config.yaml
n_layer: 22
d_model: 448
vocab_size: 2361
norm: "rmsnorm"
qk_norm: false
init: "orth"
init_std_o: 0.00504
optimizer: "muon_variant"
lr: 0.0111
lr_mult_up: 1.36
lr_mult_down: 0.7
grad_clip: 1.0
warmup_steps: 200
final_lr_fraction: 0.0
seq_len: 1024
MLP neurons of a small language model. Each row is named by its layer, matrix (gate and up: input weights) and neuron, and shows model dimensions 149-276. Each number is 500 + 50 x the weight over its row's rms, rounded and kept within 0 to 999. Numbers have three digits each. A neuron's up and down rows have the sign that makes its largest values positive.
A block is one neuron, or neurons of one layer that tend to fire together. After each block is what it responds to, as a language model described it from the Wikipedia text at the highest values.

L3.gate100:494526487489482429492425432547454504491549508497541528503425444570537512535546504487524487457490519525489564432475426381541507479590543538408500576465469523452441469519478503485515391536486435515449404442496506604402494442611511460591567530492461516402500483455541443429544532477594483500559520554416516481522565543410548480544487429535583554499520472414499508498520556470457488465588
L3.up100:523503543618497462443392471490490464454484491422534453444426414599536467571504491457559501472515526541566502361463487442537464462525527594427421581477465514434480496602437493476559490520471479489486451498543454516410428461491526476607467562568451524413552470440466504538480427472520405433580477521497496448526595590373535527457557428573598464463554420468523471499512466499468511528519
L3.gate376:518541498422535478550484512460506555455535533510388512496452466477504499436526449577432498511520523501421460560449467487449506445462477550505524488547580513408497563505495474393431460536509499485467516459500514552534443500535494485507566462494487513574473455533575529504558468508479438489563507587411458500409583622495504397502487506481495528439561394469513457526456555550533548580510
L3.up376:567488478392455529580539573478551576516549486485453586408436468460461650501496488581451632467444481497471478541465516521409599494501588548527496545539487443517497468475494509478509534528472493548414570423520528416481495484555435362492590448487478403495465483539552471492501599520533404424486504493537608460537555520525556452525549471480530557483453579421518497488439512470477567531458
L3.gate760:487519531395520528603480448390557515396528516464444488468559480471569475572531493522556494531440496489472513601470448532467471525524570556456548543522524443394511467480470564531518519502480522512504449577537496561483540504499480529490444485529476425583502487530479580540449559476593497543416479447495517522506527540525411474521454438489511511523463496430481498517475598491458433598482
L3.up760:495583515469431481449490490408530488540576432456417451531451492578538471452394542437543543442486561535504511544450537624498513566526519543531560525475501463466503494556466477561488539442526492493446491527639521563479488464469505524423470517470453463493560493539537492472484443537514444533514487506530479567524475558531459483501561508498508491547541403380398485561464539520534543619529
L3.gate1090:495494520557473553463510511594423479596495583431498509478479490563459504430526558429537521557435552497514521596590480496436471497454588490551460510455490497533465485562537482463468516587434558459539487475486488497453484494573551507471498549484527401497497467380520440422558529492481498464604465487523489522424562562512521498484596484507507471529528524507455579616533525432566538558476
L3.up1090:431492455574511551488510433557406459564489592550432537542535549496546517431466571568536509529488551552535552523538512557479459494450563513548594501434511495580518423451484518489465475555501475473528459552479456511540525542551518488523459573405507522544471557481520469460543494494541463448604485465521528540573536599481531562499601493494602442530525492390482499494467555521545573526524
Second word piece following a short opening fragment, e.g. coun+s(el), C+s(aba), cle+ar, se+ven; also pipe separators after numbers in tables.

L2.gate711:448504393543441474511486504476584410435522426494458496453548557428553454496507475489476465486493513510419477511510429506499488475545471480436552563566488562518515478497476539467460441478462504497475402543511499526461546489499412520503445494416465551436449445536535526498493423623542501461476450482512428499426464469543605585567518465520580559484469557550570694629566551487527431513488
L2.up711:475536387564451467513428550529514474434527459452430519461543529411550480481490512540477494446561540509416419412494470550520489489523499516456490514556437521486519444544500508490518446474494489507510423508620497466495549507503400518512440484491496510481431510504550478523491383598591452437503409509548498495493527482555539627531503503516589498508470547635601643574581503453498490482458
L2.gate717:495462478526518464524404440398580554466562538449452503459419548534477490438491478580482571451513549583456465515487505427468409538476595477491535501558505573451456553550403431512424462448475495491514448508462523543404596371509378489568526423492525522427481490420509517499520476586452629465550517524438572574558569616497570472477564427524520539541458468394465474459511527514459493423529
L2.up717:459541490501492487573410480465551552468529509461451464467434532483437539449471482519444508466497577512482435491478538415508471473476565522477486456539451564492476561572416535561544469463526503498401439492493541520419588461470477440529531396521440492467458506459536517569448405544435595439612558499452542493623547588497508433520526386615480549544513478453452527444505522474498508425546
Fragments inside split strings: Arabic letters in name glosses, LaTeX ^ superscripts, decimal pieces (.2, .8), and word starts (ob, mov, appro).

L7.gate66:497585508476517521410421524484430441469555489478571502592566367445409456388552419511481474611425535416520413472539511472485474509513428525477483485535509638520410502495491534568595395418461520552461584548471483445568480543530531567457512448514478507380473492617508458487507502477487514503492493501526561410569539599533554399486476505392477543477414460454481491421493532531521433533478
L7.up66:506442499468450472488596542517468544475541459341487466474446502511556509479493525540497588494547578453429499483479484532526499494438541441445524515497486460542469509480391524439457439477515544494538513583487369608553458478408502515477438543430456432464583468367438488591597517556452464463445540478513472561547483560620588481516528533526537583557418458492454474501501520471492538448574
L7.gate184:505500440481508533483538532507508532507459466517440568539575411547622474537475445483507617474501610419466546488503483498472449572563619482515538518563493476515515546447481418504512472515529406489505510498525542471561516479571437562519443590458532447556508385496460468465522414490525475470535542477481432461563635495494445417490469532427511429448451486525470522525517486517500465498435
L7.up184:581512455467519529485510538462532569410600511571450464473416447550588474592574504390518452455579490464495537495560503525522491556494461488443607402456467452515544458448577465456427438534440497461548546516461525562509514444512427520507522508464481481480511461534482518498538542470605441465533555416581525376477500343583513532457430450461528472454469528506461577507524427534405557522553
L7.gate287:506538486450540536453523551512553511517442478493468552556533538488476404473505482459517527565514524551531590477560534523475471394502593483505535384516491434489519498423668495442540432594490492442537505528531477541670560437607469453460494462459522508409488493515535515533519479526528434485569502570521530465508482496516549542523460440477537543479454551457557494526497521507445542554452
L7.up287:489510545534513515449543457546603519561531483560409514514495495456534399514463467456429433496484532537439496448432592504516541478449537495490539418479440437504450505431479577492494479475452508470514494476503385561406540503544364512439501524548565493396568526450484385567509505498578537496542474464516527525549379521477435433404480548479564586539469502400520352530496487456595590498437
L7.gate350:444535485464425509470512582454597449511518485499368537471446454518511496499525588426526497537481485503460482495514480434503467412514505527526516433565508547487546458470469497578449442490505484567518531493591438504544468505524476462508452492522444456581519505542458501538558431598578539437506531425596423497455514473560479486452398580475486508547485595535592471509478511471494464465481
L7.up350:471533504482406532441503548602494394527441533543404462492560535517494484458499425499487493578560450461482491499461537359490473439529515520513541483518547504477575370391488513602448385511480520512493531576551471505522399485499403510550474460457526523553536580410561558535542488495584469448595570492528516474471455478521473480384457475449518444506464551476505465526472539437514484554474
L7.gate387:479469601569534504519503515504488516484517565481434506489505500554495470489509442591491540537515519541568530480556473456436535495542479561462456549396444481539552469564498445557461472494585540497545562492588564564456547484413491440559522518496564551434567532590532614491493496519488490508525446489523579449421457550430549532528465497526609535567529488466508516645467541600451454509478
L7.up387:548513515500458568435553490481423512458508586522437532462553546557492514482528552543499371558456479480512511442398443400506565504600459494496538606524403464492535483560508421511458494440552507483499518452482593494421554530501532461496544433519498515458528464565605572513539474485465434514503490513616571507510516534467579568566552539512501518478530493443464521575416487548460506544566
L7.gate787:520506483398545484435399504425483554475496486466417430455536489485492471425483496464571615515478533473475614526502500490490514578442518487467558368559380554509459394489409516512548475502437498481618516505442391475472505506436489522515477521546483541427457436509420572431518365451546490429504501448599495578486501545530483481471547443572553531430495524464581546542473464570492479555503
L7.up787:503505520503486566430473494426498561510404467525498478500444440425511555481498475510431542467468473551537461485529601533487588480551549482476487370477416453501448463409483489569474530437512506444475474458512485553456425527572517497444461507495497555564526477529456560467612566459519418471493502419528495485562510483475404477502456500542491514543477403435505536541474389472518576495468
L7.gate797:505425507504560518483471542502576501472531499490507551435528460439539481576529557572496460468437637507502477548536576523517555525507523492493480426451518468591417506537565465457506453572556457447499490454549528550552521468479439511412467477505439520551543453589555491419529499477614495454406466524467336423517537514579461538427382480520477518474457451533478463490476529459526512494369
L7.up797:447531464492477473517419526631468485544451463568504530565496543491537470513597616465502468534528480556520515508597461489548516394534476488507471466461506551568496408465351425549567393570502544485392580518461561532471556398503589412589482555386557581540521565540513593505651570504532589529520475513503596618475455487507453489492528447467447393487466524429526500521431529402457532364369
L7.gate1146:450386557525598533513496508431537562473540592541523519425521437472586485453488435495484490430463551475561571524528535546545573605515594493504610548478481500477602578514459446410544395472492578522432538531486579529485547535476468537537418536518421568416449492396525413417544432433547518515492464549493496406475492524483581540557458467494581511504558450479536463441514536528584553458517
L7.up1146:578516430532570557458506498497494527484466515562558450467601492596499449564527590433564504479430439520469433516474493618526536437519535449480586526578480457483508571512485526418447513478487491482470566519540580524413434526429477444464448467447455427568521429582534583435489407446488525462493503498471465531457554461457431564439482468436477518481496555510418434457505475556492493477639
Periods that follow a single letter or number, as in initials, abbreviations and decimals (Alexander K. Buck, i.e., v. United States, 1.20), plus some word pieces in headings and tables.

L7.gate77:489420488441436572453556636560500500535558497498495539543434468483501455522496458455520567403432502485504480475465509547479625454449520477565583547546466513498480483447465541447607557479519505514551435526539507460477407525460542543471514615552529379590445389473512514472529544490504555529500485491493553478488416495492615580530454546470485463485579493515463449523457502557487476577505
L7.up77:529550516545428577451552519488476525605454417536512502599540533406495511489578590472576506410492494485474564469473448550585464510561481530498563448476525511482438475432461417519553502525361467500494473535527574502533515473475580645498530460478514492520557506436408440424500516515528467524495600436578440489494404460460494537394472367418507508544559448428516509465454491382491474563509
L7.gate93:554354468564608555501579544457529545540428455540471537458482514449516424441462459477523471437424489469476532512458578478493472493457505445489592556512487466493499499570407406599441540429510657481518500573547482561506457477485504481519447422502571488451392455479511596445579521481546520473448564452484479548547528471495569474451528473457532483497542532388433385478565456543485493431479
L7.up93:514481516548506609588601470510455500553459498577569552423499466492474479486480468492577516401490515476556554526524544556510458606478509481449521518468491475511473496530463523663485666529389671453552511578509449511458572539439601548521442490490498502552470497593493570454506542492471425510497589459529511532640548489473511480462469563431523506472522571456453533544468497572514478439536
L7.gate151:552402538447531516484515514503600548508579469525494445531483474536503481563517548427570586546476530457491513538436471618513493559627484372530514540494549415538480578533570521465574491542464467450458452554495495564495488529409484457413471536552459426514490480406425576467439561490547479610441404486437411518573510588542471489448558517514536477554579502463565468460616489574471576445429
L7.up151:479397508497454549570566473448545434538639511510462475575498481500570426473580546499534477501520482595546523461473482632499521520432539439517488530507484505494446516484486491436567559491488566547498547548412476545450505503513463483413512429416487375501555513409491491482489453528498461501491379448525561577460567499507479565559514541589479468526514542538520533596534566470558606465508
L7.gate780:600517553535457504550456399581531546525479499459492491573517507548544553510468431474437432516556502527525461413413579452498391531473560442440473542450524445516494499394549443451535508540557489479428467584447451510498481521483579504436515543589441540600450446558546426494522432473480531507436523414517432560501478451517527542508533518516413457444487539513529537465467530494475509531397
L7.up780:501569456423528460511473440610536463526561503394437419496488571459447651474498468474518503438568561503469489496489518508561424562486476400435420473454461450521399467455505439480577446483537487505490527622503456452468600505482556473435517439564555535505590435530578403542564523448491524548442497485524467545484481521454548488460496576505542401538428455485573562516451542490494530468445
L7.gate786:517480537487469535528519567516526469463531492530447442517534454541420518494475452522487442427462566482612521573616404435535596477442487489496542592484554496501502472527572460533575501495431515423473554536529500602561454503508454465479501479514458496393519382496412445463558408533444502571470531471510457415469383464572506503460479571434461438469502508445406542572437441512484499424506
L7.up786:569458547440545476440449497499454493537617449511488558417487521525484509487471365508451515580501492584447564392496496484466506484435438456399482600536536461478546500504416528513488525345430495416516559509528434506550576482390478460451550549557540510465509420408483481515515420522543463483400453556422541570482487515563467481475588542363469512460482468455550455381491466554532528531446
L7.gate801:491466448459520514536524415526431470499633533524570564521409545523462424574544431544530476643422466563551486390443480422518530508505461506457508520460420512436577497480539471481461571386430438491469491529476498474545529522567518513456499563396512445495481451515460545482471499427556486537439502508411476518498553573586514496447488551434438498499462557579514601537523590581486500517568
L7.up801:522495483465615421494536517478513554435555561481501569474451482502535526446527483433570584522500416457480391433375499494644444439533512527569566541507479498448536391453424514475469553532455452574564502504483411522500520562511549446506524436436505458503443443583477555482533408434522434492431601556618509434516521524411548495508529498542437535488549493454570583452551522550408468451508
L7.gate804:401539478500533514504595533523497605511505542533504637525445489469467503486550382452489449465506530507634494478404533568476457507437644550542448401521463504501512416571441514519520596494405564468514477521427476474549475458533428476620521493490526483500442491461444410516525457507371494567421478535458446393511510454573513539461581528483501523479491608525550434464450493515526425546486
L7.up804:528416421492555423471486525458572479511486532504600629529449547518506515543485604521492459416472529555582446556539407474484457555515559510508501478570486493496404408478453503531486540541531429490435497574440431505572496555487482468414529571514450465588416506491476451511540457483444502448371511429517496402396512555499527480556479464490468546539501509484524451535433481573434657518430
L7.gate1029:516493455457518521558616599446510581498430477518515498496494516544551440447439557373557482526488490509551528551522457630537456558542554560444530580426451440469473494578512554469471583506502439452487482464419457559555565533434513480429507471483568491484536445551603493414465507520464515568529452367513512426400466489378498482476515508620557532535450531548536510532580569593501491521455
L7.up1029:524508488505482535511558543461435507566602543495498538540414483461482476522576468479589496395508477459438438439490492549469495495585575491486497539538489476520495456489441539493472434526518528522455521552510536491468524584408567518441542498515514552439467513467451536449556486463514541562479488429540522528423508548518605498565591529436542493457521496436501460447540531536407442418468
The second piece of a word split after its first letter or two, above all "ing" in "Swing" in election result tables, also "record-ing" and "Tingvoll".

L3.gate32:507534406579685462564508560503538424474483442471524490562540478540561528448482609531424479474604535677531453567509520524475528464462491555506428516529469504436485494482496552597585412494567514519546455563456472506461529550500514529576469472526538531464557555545497532503464452463502519538534493459466465509491558564472489430435406563444502585498433473429520450514578500505519483512448
L3.up32:569598452659545573455540400547496600490487498458553530489528550536522496545442493518511493460547508469528537567518454512612488441502595475496560601485512499486579549581464516518467395520529497565521468507495463513504485603528502513574605426451522477454467572551490555487544487483419604543554479525452545519417446494432573538519457480525498448521451430446611560476535465496493484410479
L3.gate35:473500543562474484487446465436547530530478449495478582502567476433450476579504376589541470460567488497512414598483560485478499395536488523440499409541533527538435481528545591533527454495441506502617508497495452506426520546471548622489452473552433447488455508533523530520528493522545513429493407523467543535424537654479528534465600506489469497545493484527581517451612446563479486529491
L3.up35:569587574520538502409481514492518472532430433419473533482526519437516476573415530495483438496416404553627456558416459558490559567500518513584498531461458556527495538513524441444560606480502438531502575496488552405473531480528495521471541498469574529606475482453503434496521494453430461588492541517628554405522494528437496443529541482605408469492451507465457468492474549609647555516558
L3.gate753:562584519572557464412536440571483435495532460537466601430517604481432479498408477467466515499561582455467480452514424534486532489455491542539543502504484538579410411534501554448449470521477556475561445496519447558527511496539531518507501519490477541534541493592494546531582375495572496471528525491486495530435458565469477473464434573492473544444402441506493457547520565615499449485596
L3.up753:408532533567463533445569476508431589458512395505513515471488500425511518613499464433425468593522485479466456555512409527548564508462493576485568487539509471571457468529550483542451649457465526590485595524499445539481521581543514465472515521506571552641594461539516484494542554494538494550553564579602501578447539460485562564554411521420441500514457507496472527555469512507551460562507
L3.gate895:563457544566457545475561506606492519534564476502483505443508501461503401442489467472610554514467514553537495506515506575520525383439474569558495586530556496527601528591499487398481526522441497519546528604508507530568505504497568559529483448440568443502484572548468398460574561442551584441539475495544532528587537509540497578553509484598540509547602517471566516573491440558448545511418
L3.up895:434445494567527560537430461535442440450470432508500539580593492471450494548595549417597485446483445544499446577547393515427513443418504540569525435505499543460573385496503544553494500582393494558558494455548482513483467411443507593468507529561502496489512419504449488499494496500511482515452618583607540463473590498559490497561462476561518550526421502533534530486430423441435494593449
Short mid-word pieces, mostly e, plus ing or er, inside words split oddly after an initial consonant, e.g. V|e|hicle, G|e|ography, com|ing.

L2.gate1153:586401436459425569493471437521389496464516396455629430489469450600664431518431478406526461467493478528580432449528501473500409498446541571542511607565532615593548554525517534541443462515447456478452508464457536623489515524449510568508506458495547505482473583495565458512493516480455512487516456524480339528480565521602495497434502522428468480531497631542481535604501519477520473495518
L2.up1153:551507436563419625418433416479390517504520395450540505494462481494603478496465506520608475428468508480525448502567483451465440542450536530537440582512541573513505567503504542547422512544405488477458506487395508594555517459447499584563506518513498442547459477572524460498483536440512542476545475450416413505474585477500483512480452469517445542517468629524492503598490522498549515550517
L2.gate1189:488517521467476523444532407397513570484566479510509513445510470450593405491532467467489508523477576416379431465447449543433437541443537508536568515548493548493509601501552496402447553510446503486498533467470523495485507471498467505554498472541460474444478466566560419464531467513504437517461531528521418386534529570502568477505570491517441555520460440456466467498424588537481479453448
L2.up1189:549391540481446530527425453475478518492476473509611505427452438542506454507483479510492490491490375534439422554564500553492458580501557461455597597530523571490424599467504420551491513547547434480533389511425480593439444590483496469454449535584482468383413508476593479517572464525552471544470516508537419489545526525506571470482517494490412510566479550520495508464488470543542531457531
Line breaks ending a paragraph, list item, table row or heading, plus sentence-final word pieces such as cultures. or Lucia., marking where a new block begins.

L2.gate70:492481463463553477465549371490563589496580412549563475445498492401499487517488521500570511534528496533487490408543440458482516512565421473464486511418416473476565480486479470542412489480410508586448557507536477585494523468451462480519501487580467505525422485363505432548560391499558445432490444549515489509528457446451484516572452560447434462471468464447502462469518573480486510406558
L2.up70:490503539482494560496515449399639495516561410600565517422501496448543511466496545473627489436520543504488443416541456392436519517511473535494527534474516528424546492519434503404363478436534577491466398465535518461464475441407553461491478554556543535475457449396469485544515377481603454458483444440491400597459442471473429486482437490442389472524474523491477498398499526448446537474510
L2.gate229:499591513428537450543546558511501521534529422488525501529439522438501548541590485495489499487505566497553358489530561477527481600451478405492623558456537536547458437532495490489546433435454421462507415509426520501441506507498455454450529478554480493570545456489500482501498497471493453488555483462446558439596527389486473390455439524396490455480556466475416367476543698566465557594544
L2.up229:534438441514434475552430531584532456503510546450462460415521560439493522512469498448476524462493532488475411506485438460522525514497483438454374509485526457489478402461520465401377464501460521470547523456475471548499566433414521484489483546526496596552520471378440600522487526470423522525488573459509460570579541473443499457476504466554468572423501460421444557562475526499482419574515
The "-ing" suffix completing a split verb stem in participles and gerunds, e.g. go-ing, mov-ing, lead-ing, becom-ing; rarely other endings like -ed.

L7.gate59:588422578582525498514570498479481483524518571427442492585494480575507448464542494429534572487517560460439534463480459467525573407593555495514555480473521477548546459452455460526531440470527545476490500565553498484479450427482408546509481493491481555537461466458528514525457473455499441461579609449570497558530487590506495528583468500479507501413518496435521595469440393596493472464531
L7.up59:373454545533522531548434515487493564511492456612512432441496460526552452491557571452519488567560586521424471575536549465579528444505554510447479506552480483532483548440495433492526519528514544436517549489468518520442465544502497458517470497452496600499449460489535439507482505467509491537530547463556502485528503516580531561441472499505520481520533462399580561462450444544531582516552
L7.gate170:493549538437487515526496506507543492458414472568537527487462518547517491480430552464525580479541443496525450486482555492449482434470459408498573503488502488413526524413521570459621523461580406495497455494462502578516498571476517432515566440592465564482407435472608458571523426608557490493583607502553502496512569470478549490501560429534476568504446464537482551573465500470505532533518
L7.up170:476489513538535460510514514419580515505439384421502520507420498389431475516477506537519528447511535500480469594513364507422524531492521499458542508498470563479546497494583608487644394433529443545536511419521474603530502517462435512478476511507512544553534509491530540541494523522526491430599360464529431446539450450556460429454412448490430497513492415479487526411441434434547470478598
L7.gate206:508575462406492536543454419479484535515475561557486562535562476530536623480469464534558510412582398437445570539505421505519500508531528481496528449524423494480498443574420531484508526465547392535527439500521533438527485622499475528566478547489426446498489487509490549559530539544435458384441537524549477574500479513517548488565539500604517536448501522473448438533478528482569476505466
L7.up206:539564508435485437532476462496563591524516581446447553503436514563419557512497386499470510508510418580451556566480472517603445478542428519542501514481479463468507400461390582527496540423538445528578525446504557487525562536556548487462554466535449434466507435479508493417495491601526462539558464495532544561485499583515576538554495502512485544545430541535534456555548472515460496677431
L7.gate231:404500499541517487495491491414503556567502434515519479474518549496503495474518492561422532430385472416472574566529571405575575488594507399586521523457477478450547545470458526481551483481503457611457507530476481488611588465501503513480487522486484463347383494522519494515497476496477587449448524492543413480459570525569542443573512439532588499536503502570506549535494445569485429484485
L7.up231:442425460477539419562533559482585499519540509496531516530435428433423428526466455439490473487382462432525555422532467450514583607413462559530610599535431567479605480494529506608526556435535540523496520504414559485505418495534478448557440492504504455618479501586443493512442521513545487441533565520455446515485495527443544572461448452450546435508482494439551539625502529531518498400519
L7.gate343:572491510381456538441476468449435440521545526492585539378469545470496482502443489449503518507406448478464510515543414437546560519509486529533442489546524496508500565544544586537470457414518574494512458473497432463546500522507542484565406473525519473504425617471517565478495503542432546534468527545557416496556575475513496576531529468522501520496457534507489612451503554397522485536476
L7.up343:499497502539491527486517498401437485572517539425566590548466526507484580438470524544556500591418486498501541525503429430489505477530553555527447600489548565452506521542444544481450415506489495459458512577451528484521520508399441472543439519516552516446501531434463453550513478553514529485535454525500512416444529586369555451555489479548571505541554497467496484461585486592477413564517
L7.gate516:451502508465504510550406585514570471503551476510460464483483528485573536472553446497476496471515564522529509464541427436504573471532520513551493427578539500540565470491471609493503488407530483532438512510444494516500462458432439485546482470552469467558509438477468541462483501504507564440588494542518553524482552348445410549426531489480501500491458548541543440494403566414394451452572
L7.up516:502534476478503513490506521507474492506471541427527475469463479444418481522558419511553531562542377513450434419461498552536505539486543481659468436559382494524559481487454488523522543466414536539564523454463513558544454522548575498476560533495564553519520488480495535478477503517495559481463497419439528495476551524537513517455501482461560503531529509505512437458531450478493473528553
L7.gate698:475465546497462507537518430493535553511488541457442543436572500538500366465584518434589522465543503372381411603536475516521503522451460558454419414477485569515446446462528531603591499458567563513507512444598530570465472481428507532477463402506532497511523611491389505515407530474459452496500485510628459563522405481465452479483423476463564536571493538537487537528476447473547505535617
L7.up698:429458496522520453461533574462437486499416566570502532424483470477497481569501457476472503515521579503512538458487503502523491469519460537523538511562475693434548580495412550521574447491455489581561441479425430447514515573382487570477507492482490483436574478480451486495436502542444486385464512454510469485536483502560416449605459549508557497476463598508403509435428435468437564503501
L7.gate965:464527528456568482612502509472491407516486506418546554531569517521516503439467396571416475484525469494406440569430529505466465485581508462454405494485492403544389353465510533528443469485485440405487585513495526582521439494558417505473587512503498410551462663460565465520353446569486508498575595519504481518531515553546534485471478468498518492511512513509491525449510463431460464555534
L7.up965:449436563505591436513552528512550559546589400515538418507473540557430444538534478538549450622512547477453502477471517498480517559432471554468565483539588598502429557507409456435490438455490479508522435476515482463491481423481497504556483488546479576482505502576468452592494493446494567479486564590454477542520568452535503430493557513579502554400565452504446545413511477471421396547507
Table delimiters (| or ;) right after a total in sports statistics rows, and middle word pieces such as ard, at, os (regard, platoon, composer).